MLP neurons of a small language model. Each row is named by its layer, matrix (up: input weights) and neuron, and shows model dimensions 128-255. Each number is 128 + 32 x the weight over its row's rms, rounded and kept within 0 to 255. Numbers have three digits each.
After each neuron's rows, "fires in" lists the words (lower case) most often at its 100 highest values on Wikipedia text that the model never trained on.

L7.up383:211136109087119119064126140121116149084136138102156107137130077147115103168125164133092121136123110166135172060123087122077094128133105117151148113164158123143131109137166163149121130150101139131136122036145097066121185135127147133136168129059190137092171074116167182144107118170116126167121110111144131185108110137158105149166068171166123101081096120188124116143187109121152155078076
fires in: "on"

L11.up108:117174057147143147089160136114162074077141117155135106093125112126092138050164171127107104159196144149086133113141112133122140137176117093124104076142114111088137142139086177159143119125126085117153116088155081107130120151198151152133141078095130095129111116114110133119122093097139110128155146164124102096144172161121158138161099108097151146066124135150094122130129163134145187140125
fires in: "of", "into", "under", "in", "to", "took"

L6.up935:170121112129146065086080129162116131115125125106162153115117125140181159100137061168148094131128140111131106069165154100163121138119109134172125150176098153104128169097121116127090124097141117165126120143124152136150168100158124063120117094179112185122186131095099122095136091102121129199077155118158100057105125159135139055139119105134076104156146122096100123134198092153106195127122
fires in: "of", "up", "down"

L15.up630:106156127126168171116076050126153152129130136085124164176120147067150130129133148174147055122133124089127081067106167105176210143111118099173114159094105120098157137170157095165136142144210146147161135096058147166098175110103118118140129107145103098126189112106131120107099097127160163147108107149146096100164136124102127131115170080163069088155152178136039149115152116122145148144106
fires in: "of", "for", "the"

L11.up334:147119089076154090125107137106077115117113132164100128147104130137179181057160116136125134122120189151159181149158136104116102118173117131175244080199111124108060138135148129156043128160117122124134116132149052108155160159101175121071101115116142139126213163139146168153172181105191137064051106100096139096102114119179135136126133099167183149109143104124115117127081144157142128158185
fires in: "is", "located", "about"

L7.up1133:120099073113116150122059121151131130092118140050136104153097088163033154132154117156150093095126170102098104153140030074130119139187203147125138186138113170197121149143133091134128173132079053089121144139156093147133117095111117168126097103172096117091124111057145148144089167120131139170111208147144133112148104087159131122085150145037115102131173169082096126106142110119123156153123
fires in: "career", "service", "history"

L7.up1212:171136164067146103166072119086132160093088139118114131098120146095089255115120089094162120114169125121174081015140115153094161139117126146139160113173152094144118072097116157106118142137135056147183110146147071137108108090161161110184088115069137104116118128145116115130174103090175091120086099127149102183103143175178140109170155156159151120094083113121125139132108116100153161158154
fires in: "over", "around", "about", "trolicaphyllium", "from"

L7.up346:156114143155150100159099146138125138133204096131119130154134113144121119085125115147139121177085130144091080066162108139190099130111141090116096203111137154127156139154147179108111148167134200162111112109137151067130115137128113108104123157151216101118088097069170082167080105035129130117190153144119100126126158172172124148168171155079086142072103133158158123120172147154116107063130
fires in: "to", "in"

L6.up824:192103115109097146168139102166163156136090108163136125137162113142089113125091153088110166159134139133135151126162095106145093169144195123107142133115189111107062162148116065090113080120110128089142140077133089118102210155108105127070101139125111108127146150147171125131103110139147151155162125112161046077147119131232118090139144171200152133077134120121143102123095131116147174166135
fires in: "to", "for"

L7.up1108:155125147106090122111118152143089104136159104122108119089086131105126152168106128121155106139171128156115104124131158091146104125186133115165109117060130159116148212154119158171137098175151155125143146183152101160103104127080118164166101103128125139160153112103138111195122102163098143190092100118164101113165109122119132037130145112169072148072139150143137031147122085123134149076138
fires in: "to", "of", "for", "about", "in", "coffee"

L6.up833:114098134141105132169096133138131097077187105088123114161115137229148201169112129145150111110105118154171149130164123150120125153136186153099107169126082163134169096150141141140102106145145168170134086149128127156119125148120036145130098080116144097154109136123118086147179171123129098206031148135116134141130152119084113226104149184123140150133107116134172125144084144136149127070118
fires in: "and", "which", "it"

L15.up131:174080156132162146126085076148085137142094098192107139130193128145179141107085143125110150096106140192170127122099108206142063129126148154100143138155140128062122125091122109165083110125150106154104139173147151111125105170101133098159072134107131106114137151129183172131155133142145129122135131155114107131127133141179090132139101072113184075167127150179186134139087166149169116166135
fires in: "were", "to", "can", "s", "also"

L11.up1294:118176136144139121142158102041149116140115164169128142143157139100100123132153127193126079130104153140073076160124144123079107144179143147127124151123178157162185104179108109086099106177108142142087135125129121136104121157126127148127129048125155094131134119125137124158149162128159137161057114116150127169159121087148102187145138161115101096104089154122133086116151112148092126102197
fires in: "for", "as", "in", "to", "at", "and"

L15.up308:113125153073116100145126095151123086121133092153092144126067098109112174146125161163106106112126115134163118184194192151106155104128129129155160116097123153120089177094105088121140111181093130066165160178103170137170138135212171078131112100059084115130157118113146082098128104151144120148122113167108072152162196142160161076123161157134137149120241118140111096072141093157065200150118
fires in: "and"

L6.up463:169085117124143084120121111148136107134113152189125149138095097177067126184147126150117095137127121154142124075189079046133120131145112123108076149106151153156166098097097125088130104100137150064141117088139177116161166107130098169111133156093155125123129157102114115110144174132108150135082117086104133061106090075185049120118072122136157157141112124184101077099152146112158151060152
fires in: "to", "for", "on", "under", "into", "as"

L6.up867:159139139164156117098156157179103126130100099061120133163114140104128133179124142122129102116113147164111080041156136100125110110107108117133135096142083146169104148101079094142091079036133143144122139103119100173132112125186120101098067124115077065149098126083103155108146130088117149189184106127097123069133150161141154107110080087149101107155122117141165130161155078152120094130108
fires in: "of", "rolls", "back"

L7.up914:139078111149137112105178153087171156134136163134103113115142156179116141128164148143114139129186093146145154103197087111119183121095121153163085145153109108163076109228118155163132137130128124083075191070085048070151184124077114089116116215105105100109134158164133118149152098207112126121074150194127120196148164122128053147148075161142102085131097117218101146164148137115053082174097
fires in: "where", "which", "order"

L16.up912:146115156138132172088140081155117146117125151161093123114133134095173127148132135117076127101130127108160181112100109110137097124167185131155066117167128125100173131120121215139082113129149069159103103129143105144106125153108117114084141061121154169111128150177176180185138194072157113129098177081092143117096166161200087086146132080089135118110103123093151149176131139104136129152119
fires in: "is", "are", "were", "not", "be", "was"

L7.up265:153127120071086154222082153088125085099104126183144130111112160140151148118110107078068123155155149201219184116131110094118143182156124156129095082094211152114097145132131143151143093141078162114117148149165058088121135146106100144152141122134200149128163101097175194084125238118111137130095160101090112119163061130094122158164123164150134139114101147100113146117083132158137134101115
fires in: "these", "which"

L15.up944:130131098156149148114096163163120189115177108092152173107126154106068147152113119163069114145100098158130115150214147119134149138119118141137158119144138114174108196081126140120120097124100059069112137123152089169185176130135123115167131099153120112111120087151128131142107099127136129153084153122126097119147128099147077136110154094132148131185174163128060108109119128124137107115148
fires in: "and"

L6.up567:119140127120144130149122133129098119136103090121121166093182117064130074159149110119187134130145140102119119175126077104107110123149105152107154102161088102104099099090134129122133101104061121095118102145053200112122163111198098160077092120113092168129139116140116101143095146198142150179171153171158138136127144150090112196086067112091149121086127210074136166164144154133139116146131
fires in: "in", "on", "of", "to", "at"

L7.up119:160110152119128129103119163141081146121117136146131142165132095206077127144074155151107101165099069203139125150119100165116110092163139172123130168112120128112158146084110173160127140112155084141165139139102113138089112122081144105164120149118152098140123159122170115163132146085135102140145104133229072158090167130101124136150070072070166114105075086122148138118086136122138155105166
fires in: "to", "not", "can", "t", "cannot"

L7.up663:123074123138136124161155144112110115098155124118158159142141101171088059160028139099176125154107116197152138119178113147089043157168151160167155133126172157113130145143119140139180161136111122139139132149114189108116132123157105113083132092139105095139084120137162169166176110111139151156169115136157126112100166131102123137158075163029128136119121119145139124116127141126161141103117
fires in: "to", "you", "cannot"

L15.up654:215096096112088145127099109165138081110141125115077174101163135144121104136120157112172149169152161103126073151168154194102067162144165139104124104143145132099090167153199143131109117125153171133102111119156057134126137127135209115151124155117082127119138134069078103101140066137153113096051160172154096142121084141122111179080151095152130170173135169143163124165090132158126123153109
fires in: "and", "is", "as", "formerly", "has"

L11.up37:127125187144092136115149140121202190078097141131067175126164094118059158172097097154108130129155152128101140146136133123099119125114113116123135144146092107085151104141073179152112126150073042100160165129024149135076153111103148047182112114112146069151103144104175147139145120109096117118116110118146105128180109109093106097151105153175119151125170151155082150098159151061097140154127
fires in: "of"

L6.up608:080126144121124168081085177124126097162152113076135080146238103139113112147128161149143117081133110111088091093064130095114094122119137109118125117155143101159109146112119113125132163091098126145178093058143108136138111112106103122104157187131168161126146124132126101126138121084132124153147222150169120095103095173079156117131217100030145125146127106184048132129112179124166166121141
fires in: "school", "parents", "companies", "family", "university"

L16.up1181:094131143123063129122128128131132144156104123131102149129176090078133129122125068158153142137129120094124132140147156139118109123148116121100133113133140105079136105116115054142135127113115030142126127093173151089118114164183109171119094095077105163106164119098131097149096083152116163157127131113144102128101165156111165076103128148115099097106167150111099170127142113084102188036106
fires in: "of", "the", "for", "in"

L6.up156:118091107133164177141070161124076070114168125138106188124124133111062133139197148121146108087081150153111077117125084171091129130130114134147097082173157144140119128162122164109108128168143137145189102122101163140116164095190151066054128144134149088073123105088167142155099088135146144139158147138166001153118108158130095162100180093074072095086147172156204155160094125159147143131130
fires in: "west", "general", "originally", "east", "westone", "upon"

L11.up113:196115114114112151136145076137124104100166128163175141138124110209178129199128136091103129155161145109131147129126127121139151140142143133125141154072177078142129172159135108178136139100122124125134129111108035074118161148068098096191206112131124108120112093150089120102130103093159168120148109128197072088130104076243110111165076150091099136080137111157164073069157176154149151165145
fires in: "to"

L11.up494:131100124142113161104131121182108152120153110111107152131103149108126097127129163123136136117092192160121101102202144107100092109127164072159160093143132108117080170111143168071174068162128088141106161086155118094095117110137111128179045144113156088156169110162135132096130133178140105162095102157114126155170136166114088130100153116179120108083157133178155188165176126160142097158103
fires in: "with", "and", "a", "as", "has"

L6.up19:097147152098093110134134164134115151122108088131135178084171126128134139109100092128145120147114137165092094066155130093103166124110079098112109150146115141162060087153081172160099159158131097153155156138100095088156176146114130108113127065144213089123112126112129190131208204170164146187085101113112150134170085162079125098188100118200136106102154128136125110188144130183164078189206
fires in: "small", "large", "wide"

L15.up743:121133118125059093151097128142166085209093116104143165100163153144095115139136141086088108094101130142105169094107142132157106129106085177146109088129155098157127141150154065136150138160044163144123124114117143141146174149129126052113198151078171149084173065187107145142096207158144136122116119181075129120092177158127149154088094082118147117129166129145144117120102161166162180073192
fires in: "april", "september", "big", "august", "february", "january"

L16.up358:103080119190117120101135112038116148141094141125140131171077081118137129062188112142174121169103156083165123105130148056137055099122128148144150166146128100070150130143118086115064161126120083128143143166133169108146105183099097109160101105119135106181084135131080142081094119135122139185123099155122088152195110150115090106067113159139113120145127163084134107149192115188101179097087
fires in: "and", "as", "with", "of"

L6.up250:164157194140124190151131161143118114165172116140083085181101116118147142105136140136117107140112148092000101119178143096119110147112114083114130132162190103146072141179141091194114102103150148157144174082146137108078139119129090153137143087130087111147109136121055126086168126104129147140174168202132065180178160131139146061144148119149140089140135105117140129045129090114105123122083
fires in: "of", "the"

L15.up329:153122080111145123155163121124089140122166124095146097104107133107193120137159159157099089100115066187107121136189125156111110129127176145120147133097109181051166122100122123178071093067146148185150167109137082134144145149093128119134154095126101135224088098126134092166124161090109156147126174136137109123137163119099143176121158150096152101126114204174193131107119126121156114163135
fires in: "was", "and", "then", "be", "were", "being"

L7.up1136:144124115138142134080139101182187110114177176162136166154067093151110125074105113118115107164063114177157095080160155131118116107106150133121107156138196138153092168076136151142122109077083148151145166125154133127107096168143165113107130108115147147178102098116118159139149166130176134143176100060098112120116141117197152085145102138100140118107103085091154156138134150128117139151173
fires in: "to", "by"

L7.up23:138155146137168115141105153148172106141134119164105164147108111125113164120111123082165122149149135121136136093096111089083148162134170126134129071092156099087124076154123082161128171137152147110112027092149034102120181124078151148151098048151114142123189133104104142177125116143098159194078112081128113127165201086129123150114174122203138158073180150180122134109129098126152155099152
fires in: "end", "grand", "opening", "front", "side"

L16.up1272:122157130139112086150123128173116116138129136171078125126167105125145085139134104144162110080168150230036137142113129158101102085130121154132115131087070113139118178154136099114072149171133170120107086114161122163092115099122175106146065073158073077095100109056128112102140149154135152168086125090165140155108139176069081138122122116083177099130096121171151167114133144144133176128106
fires in: "has", "is", "have"

L7.up699:104122147113152129161115134178134094142111136119100130136167133131119140125095127148187087143153128113174143115175141155178138116154105177115099102095148031114137094136091120105133156123148064127216108091143085091115113110127213174125125087070188057178111109110133152168191151121131125120156144072059139058112127147105135156150133098102169103182122182113092255150171087116165163178124
fires in: "in", "of", "for", "to", "is", "than"

L11.up693:122080126157097148138131107085121117159134140116148185128131156131124124120142144105137128135156120143134209127142155139106103142156109147136125172098090175115220107154140084112165091119093146102126134173186108137123087120110131040107087107151105115194137218097101127072088062122159149138221090075160120109138084141093153116121105110128097124104128110158114118145140094117089115125100
fires in: "in", "on", "of", "with", "at"

L11.up230:143150087157120102153146137093127145171117127172087123131160117131119162111155058118174132123176154165109145118163123085122107114142125107123187100106109132169089136129125117139139220148126108119179149175140072087128151148143139116161158123112070060085145107094127103160117201166115108158129193131154155141160119145108078180162168144148144106154138107117162088078117141135128138136132
fires in: "city", "country", "town", "state", "nation"

L6.up527:136152164072101119095069166169197129143122097165160141169102148131103156116123123109203147139116117118172101124176084042243102119114106167126111143131153158102180113161094164141191103136088156146147152129131181103198132118170119064149110249107100084115124158133011108115101106128101146116109176120094097147082117134113097117158085113153150126105141162127134099137095126148146139082139
fires in: "may", "december", "november", "january", "february", "june"

L7.up1095:123175138131157066111139119183113096126135139099104213111085131121037134161162142160153121161107109148109128123207125148124115073139151179146142114204113150141124090119195125073152132093112033125134122126131061122101108138144124090094082113143131179134170093098103084135109129125117167119092146188108099197115155181118119123103081096183128104100104122115088152152191133157163139154137
fires in: "of", "that", "either", "are"

L11.up1189:135126120090064190119132055203093110122114092076135076121109079185133099100125158128123139123133109147155113072142104101109102101137111116115154142114096107217096102107111073167087146165163109138131079082140133108145145051104188087123111079159159110087141104182097162163110111181088140168126139091225115074166089074157171098105144144072115152120102155170152111133111119104151164127171
fires in: "career", "season", "records", "debut", "record"

L11.up1074:143132132121111186112166110143133088115099131178128140116120128108170121142173177142116073135212106128124065068110141117201083130110174119074080086135091226071115119089094197145141133158118054111193159096088141164144108151130096125149134115144163108130098141102115148146133089080105165182102095134090094154144136165125128066107107077066065132160099105096085198168093125138123102113138
fires in: "the", "s", "of", "their", "his"

L7.up703:138125087093145146143033091130118113089119104161095207122060173121124142109152129122137073145068078163164093179134073126112088117129127151174140115158186179121078111113141152067156119093115129106098102106146154201108092156164129079124143129118059175069139099101093118113201182150092133170110110182113080085113108130135147145138122144143115139130146136132124056172105131129136182113168
fires in: "that", "impair"

L7.up880:135142129081090128134090154090132149141136094102111159069209151143079143096120130132118143140082112117177130106193137082119135158139113096122150137126159087086154093155129200159116068154139107118188112128115130108155123023120132114102152114136173104153125156128135138138143115152178173181087158159131163127128167091147119150167171168124135174080124187119169091154100115136172139106190
fires in: "small", "large", "size", "medium", "production", "type"

L7.up929:087140104153165069094139091159112148169131133118174107124162115116063133161136100157139150136097093181128144061062147201166103158161197129153156144128079187154164132168150141104084108063071158088105134144163083119123146101109079112119129117110095103149100156138176184130156165156112116147090143070209135095138110109155093087155135135128070120161102116135121111120097119125135131149144
fires in: "for", "is", "was", "he", "are", "it"

L7.up581:082116081111132132193085108127100133149104158160034123208135127169150125103142112174133097127168112140147196140126078068158114117129177137151101160068165112137158183179155089210131082113127110114143058087137156103162135138118096149138123087089174133140177143176090120115146150090113163134095126094132195170136230096093126100168142204168100141139091114133095145123144137168179069131099
fires in: "that", "which", "of", "more", "all", "both"

L11.up299:163111162127127134157125147136103143071219133117151169191128100163134102170083158131201133103116132124183080090136165109090098117135168155129134158099190147116137143098116222170139178084124111099157184144130157124118158149089121076196154132146174118182097121131149121178098071074203128191140089156148105073183158124198121102067054135098135147083095138123162063090072163111150132113111
fires in: "to", "not", "would", "also", "or", "and"

L6.up1037:081109159127133177158080124120136113184116101174072097114121192174108175156110132140173044095143078108073149142100115014100191106117064055137108164148146113101156150146107141117079089168088150150191106150185146137095141139135174168122108079145109141097160082130089132118109152107137163142169182104166139142102154120118153134150129079088107189136165136110038197056139130181132120125168
fires in: "all", "most", "some", "men", "over"

L6.up349:126096101130158109139112138134095066113135123177140135143177126170182169108104131123127094147101110148138190124114123150081105146107159115145082099117153085178182172081161103192120185088132118122103117046119053149133160112156069180170138061130130126108123138167164110073142173108126148206113143118137106104137221167118131158136113166176120127111120117211076074095143146123160160112123
fires in: "which", "each", "where", "of", "one", "while"

L16.up553:114142174121099103092112121151128073100142117168074117107128128087145155130155130156158141077144147135109143144104148065123086076136155114121119127112151107073103160103173177160101158074086147168132082126124124156131164123122191140172145133133085148127117145086074120007162127148147139146031180079105147144144132171163112136147147120066107150114094158149134143103103120143092176136129
fires in: "is", "was", "the", "as", "became"

L7.up430:134149135146143163137107099134131120079185077152162164132114119129000162164141091153161101091134159090168142140132083078164122091066129111129102083108102148155142132200127134164116121136137096116124114079150142119117110144120129099074170092157097128129165073101091187116139159122125147106070149082121065105170191088104130100129123150128140122151119113087186113125172172156121156106090
fires in: "only", "are", "one", "all", "most", "first"

L7.up529:167116121107122119178132144075112086138100116074114057119181103143135092139133133113173121090144135111154113157106149153129141157110088155135134145168117100129161137114147110139123112116130088125121141166116147131122079088204182084159095098101125095107031191140091140159085089139091164161138204132190150109137084114129055074126135078141117119083123082111166107128203163082127144136153
fires in: "of", "as", "and", "in", "cadillac", "for"

L11.up309:136152193119147124125131081123123087097066064086089181153154147081099197150084121144136114160131181112092147149186105176095127133143096089138146115134122085105089078166089106147154130099127082120140167087093093133168134111100106070134104111114121124116114153121107165096076172113100117099142148126120088118205146095116152125176201141113142072173120153131132174106118131136177114174094
fires in: "of", "first", "past"

L7.up341:140187166132140101168125134115083087169195095141105177088181118097135140100123126118209142118133105119161116123106102074099092120147112155102147126108152102093097087153079162150127132103089019111123095141135142114116140132142108079096098080149117139122165132100118112136119151180129174153110108179177078111137163134120134115114126167116137165108132116151115128120138137109169166108122
fires in: "to", "for", "in", "of", "with"

L7.up104:124095130052170116129120155114118143160094107109147141070186122142063106138145136057085131144114126138159202117087048147132088113129139139170117156140103101110112200084100153134126165092102097185098156127087160080121141151154087090134167130116207099143128143118173141120159116137151171173122166125101098178103136137121131104193073155156136114158114149145094160103120140116136132158158
fires in: "after", "later", "years", "since", "before", "more"

L7.up850:175105111134111117101136101113112101099120134152112199115147083099051056082140066093146132145177116167155086119119062101158122138159085137139127113106123120080160186143088152125174103122139111084140073073140176122135150099156152131097109101104138113171099129146138167179126155095128099147110108132184081115165174141088136131129101138091117211120112159113172159123146162118128137124163
fires in: "one", "two", "three", "four"

L7.up273:086161087127097203106106099108099146152129118139111088133238130104171134092105052175074151097101147109142122114158111144135133106159114099141105126124100140113091112172155086166185086105153159099051109159163093107127108150103125134122174096121156173142070165106116116157186087129096133203110162118111164078142125172072079075148123092160089149103117183114157090133164107149166140193123
fires in: "of", "oirat", "creed", "kuwait"

L16.up120:111114134134123094151031104172103122114138108134085116139139211134130123090160175143102117062113190174125197133191119114188122075126140111123155100089145140108154138187165140165102132114141179109134180170150199109094134109180155170105120087134035142125137127174163125081106139132119080149141087150118134118162143117158070118126180138098039112115134181126135124144102134124160132120164
fires in: "was", "is", "no", "not"

L7.up641:170180105107163046138158134177160129192063108104108095161110133172019148146127160158153142124163100118141084146123115174154131129051155154127114110075145089096132103251165152143119096120159151087112192154133050125142146156091169088111163068134090136150133136135133125126107077141127144129099140100082097149094154138134074058119143144147085088163103117164164090139197151161140149128158
fires in: "were", "are", "been"

L7.up743:107179108129157108078148116093100131137163137131169141161109107155081088149153118117109157066088101170119118186170107183144119160137097137158120134101107132083158194188168062144157156110136158117133089071139138096142090091150164130161124170074128100134131129119138152143129095255119134136169102180183118111095208164238148103148140162137150112097117114142125128117136111156137114142087
fires in: "for", "on", "through", "after", "by"

L7.up819:085135122144142151142144163083112074058141176079140167129113115127124113126119118152143131161144132143138096132186121155115110120135103138094101097123121158181097101121117125223092135136136081107139108132110121164122133111155099114118115138141062060161150168089065146150158176080145150108145140101111148148143162139138150148094075134183161120099111120128146150106146092113140119163115
fires in: "of"

L11.up897:088126131117143077114139122140120147097106025093110169170117094130051191178063164175165141108172128128091090160106055088109132148109205118107092147113131101161091106113096170123089152191102125102088144140122134173122119121163144180092133075128068188128069118097178111124092122122121107130040175160150102103138120079163106121109190179096122157159123105147144087191134111109141097162100
fires in: "he", "saperstein", "devine", "fasano", "she"

L7.up297:147078127157153130146154134163115081135181105101153159169159140103165118162100134092185107143160153137153096100064126086135109171152128133158112090124137089075144069089083112134060128148139122110160102080114097116120135149099076113093138096079120092089152136131132198120164145095114091087112114104183133132143202136108113106126080088172164161122105123174107148134117146115143132185133
fires in: "one", "each"

L6.up397:164151090184144133150104128123143119120153135132157137135087112112137102100146141146146077125164116144130129144089159148158128157145099109137145091040122112097178121145160199191152126126151065149157087145109116113099069130171118159157145103141099122142111115112168121190128137088188172191135151100153124125105129142133053116094099116137173087151110133135102104138225092111165080102137
fires in: "to", "on", "code", "of"

L7.up786:134164200160129095086135188105173133142148109149095122150174129150112185146140170120175147152170137097115107073178133162168119128154074122085125157135068178205111163145146059127160112103166118125127108092174114138092084151108099096093147146136150108113116094098090106151185065140156159136157119129073124182121146127145132076195170157123127138046138164095122160132119100152174201165108
fires in: "to", "of", "for", "by"

L7.up261:095126131133134065113154155145097105129118145092114160117151120174164131146169100120250132164094096083071177138102102054121118129164118151077137104169131121113121188125129099144163174097099092117156081138144078126178146121132149104058109122156154180124175117149117094142082179166128112148179129176158119048122182145125124153119161117066140130123095121150102127096113142161113126122175
fires in: "in", "of", "to", "at"

L11.up135:127167129073171120137159151121103095140161137127068176137098122124159149059123148158113130088118130090144175152174105154098101116111130113139136122168144111076174144086149146174146110141159129137162137157118080096166117150136106137118167078119150113111062114199132113110166181177132144041060157107139156178134104123153124132076150115135126172125091143084108167141110153167105115189160
fires in: "was", "is", "most", "are", "more"

L7.up875:202098141134108089184129113100064135109157131110097153193107104202113106165116146087123099154151081139182120102125143127146081127141161140147179148084176120099115119113077176197111146072171099108136134142127068096113218131135100186167165121125158122140074159168126098120066065091185156170117114094144118131147132168139128118081079129096145161082127107190150055092096139111164164130091
fires in: "to", "not", "help", "t"

L7.up20:185127112119073127135151162099112106118178109222061138135119152125009119092146147159098152116125096192158137142111118110077162128128161116106099127096178115108184133185144127127146122150149131107064127080117097093131135141083130161120152100136107147105186104129130148109107194070106118115000188168116116161141215118165081161114126164033090114127176130163122125142107114180100171085112
fires in: "which", "with", "having"

L11.up114:158122121146131089187152126120118147140144107159153145113152149107122111061169079130117120119115132095134124120104118175134131084111158150156125127131086151094128148114064155129077111152125159103158087184139128115116152112168176111130105150118127110113157168112172159153146128122143104152133082137142100085102174162137132181104173119114185119122163159072119123127165187103102132125191
fires in: "one", "0"

L6.up989:095155131154138231117138131106179047122129108133142142127114125167142151182136185134091141158174125133137052103093150119181105106140116147083131082077139135136072093155114155137112130139122032175152088130159100152124158146163103085107175119131100131118149143134115160131131074132149143218171114159129152132106173117132166153065132131078132233094125125105112150120155132131149213127156
fires in: "of", "in", "the", "a", "between", "by"

L7.up24:117118158133093080098115117094117162104157072168098092151097097145170092100135148157098151134167123148146101054123124118126160137158172123169113151102112105163142191107181142137134149113133200103108084131123107080100121115172134110118132158114191103104101135130116111150110142077147117187165124181158120080127178178164122127147087081150112115133116090110150106113206132110134161082142
fires in: "to", "have", "would"

L16.up237:110179112155160106141111123105117163147160111137054132121217068125138122132142162143143160058128144198117176117175120141173101108137137173098210109131105139136127151142162177178148138102147080168146154083132098187152126163072110101178000113147097141117171109200084071138099127119107139114086147106109153145107160130179118127099121106109172104082143104122093194150117130171093134139151
fires in: "is", "are", "were", "was", "a", "can"

L7.up469:162126136103146129085164089147100102158147136145146202110096131091152116126133130146173082123087080117124117171148118062161094124139104168100113091090150078134077131122148168124139125144095142110126147118145070109128126080140119138162141098129185127149162145090143152119130209124132125083118137140091109116094104150155124076123136145171151143125089114102127051122126178147133113124170
fires in: "to", "of", "a", "by", "suffering"

L6.up1108:094157128154128134128093157137106153102190149089121171134211123163125139080092092130110137114109083139128132048131152080152142091126098084052181156136145115142144115119088151101152121127137112130160105147184178142116133138187159113160085115149196110132107130111106145124117064078111111104191119138105096108116069139166159104102133154123071122003087130149090111141145113135134101078099
fires in: "to", "began", "into", "by", "embarked", "started"

L15.up762:153121112115153128153092083111133128123183135181138157132104111189099097102104113169216135154098093174144148114149140119126095119154190161131126140168169143124120173109090163187080132142113137125143128156133146152109067168172119129134084177098156106146111053188086127149083171110169154085181120126142165119142064146087114167088176077149171186103175155110154170103096169121120150101150
fires in: "and", "to", "most", "too", "very", "more"

L6.up14:111144134111094058122075149161167132097114099156102137138079142149165182098146120157134123089118125083194154085196113070157084127111088145114153117113085141116119205133121118112089154143132102091128139101210082095127135107098141058164132114145075179117130145121160128117147115080188144094098158080150104053113109104110139119149188105109112114056176100124189141132204122110090146111104
fires in: "of", "within"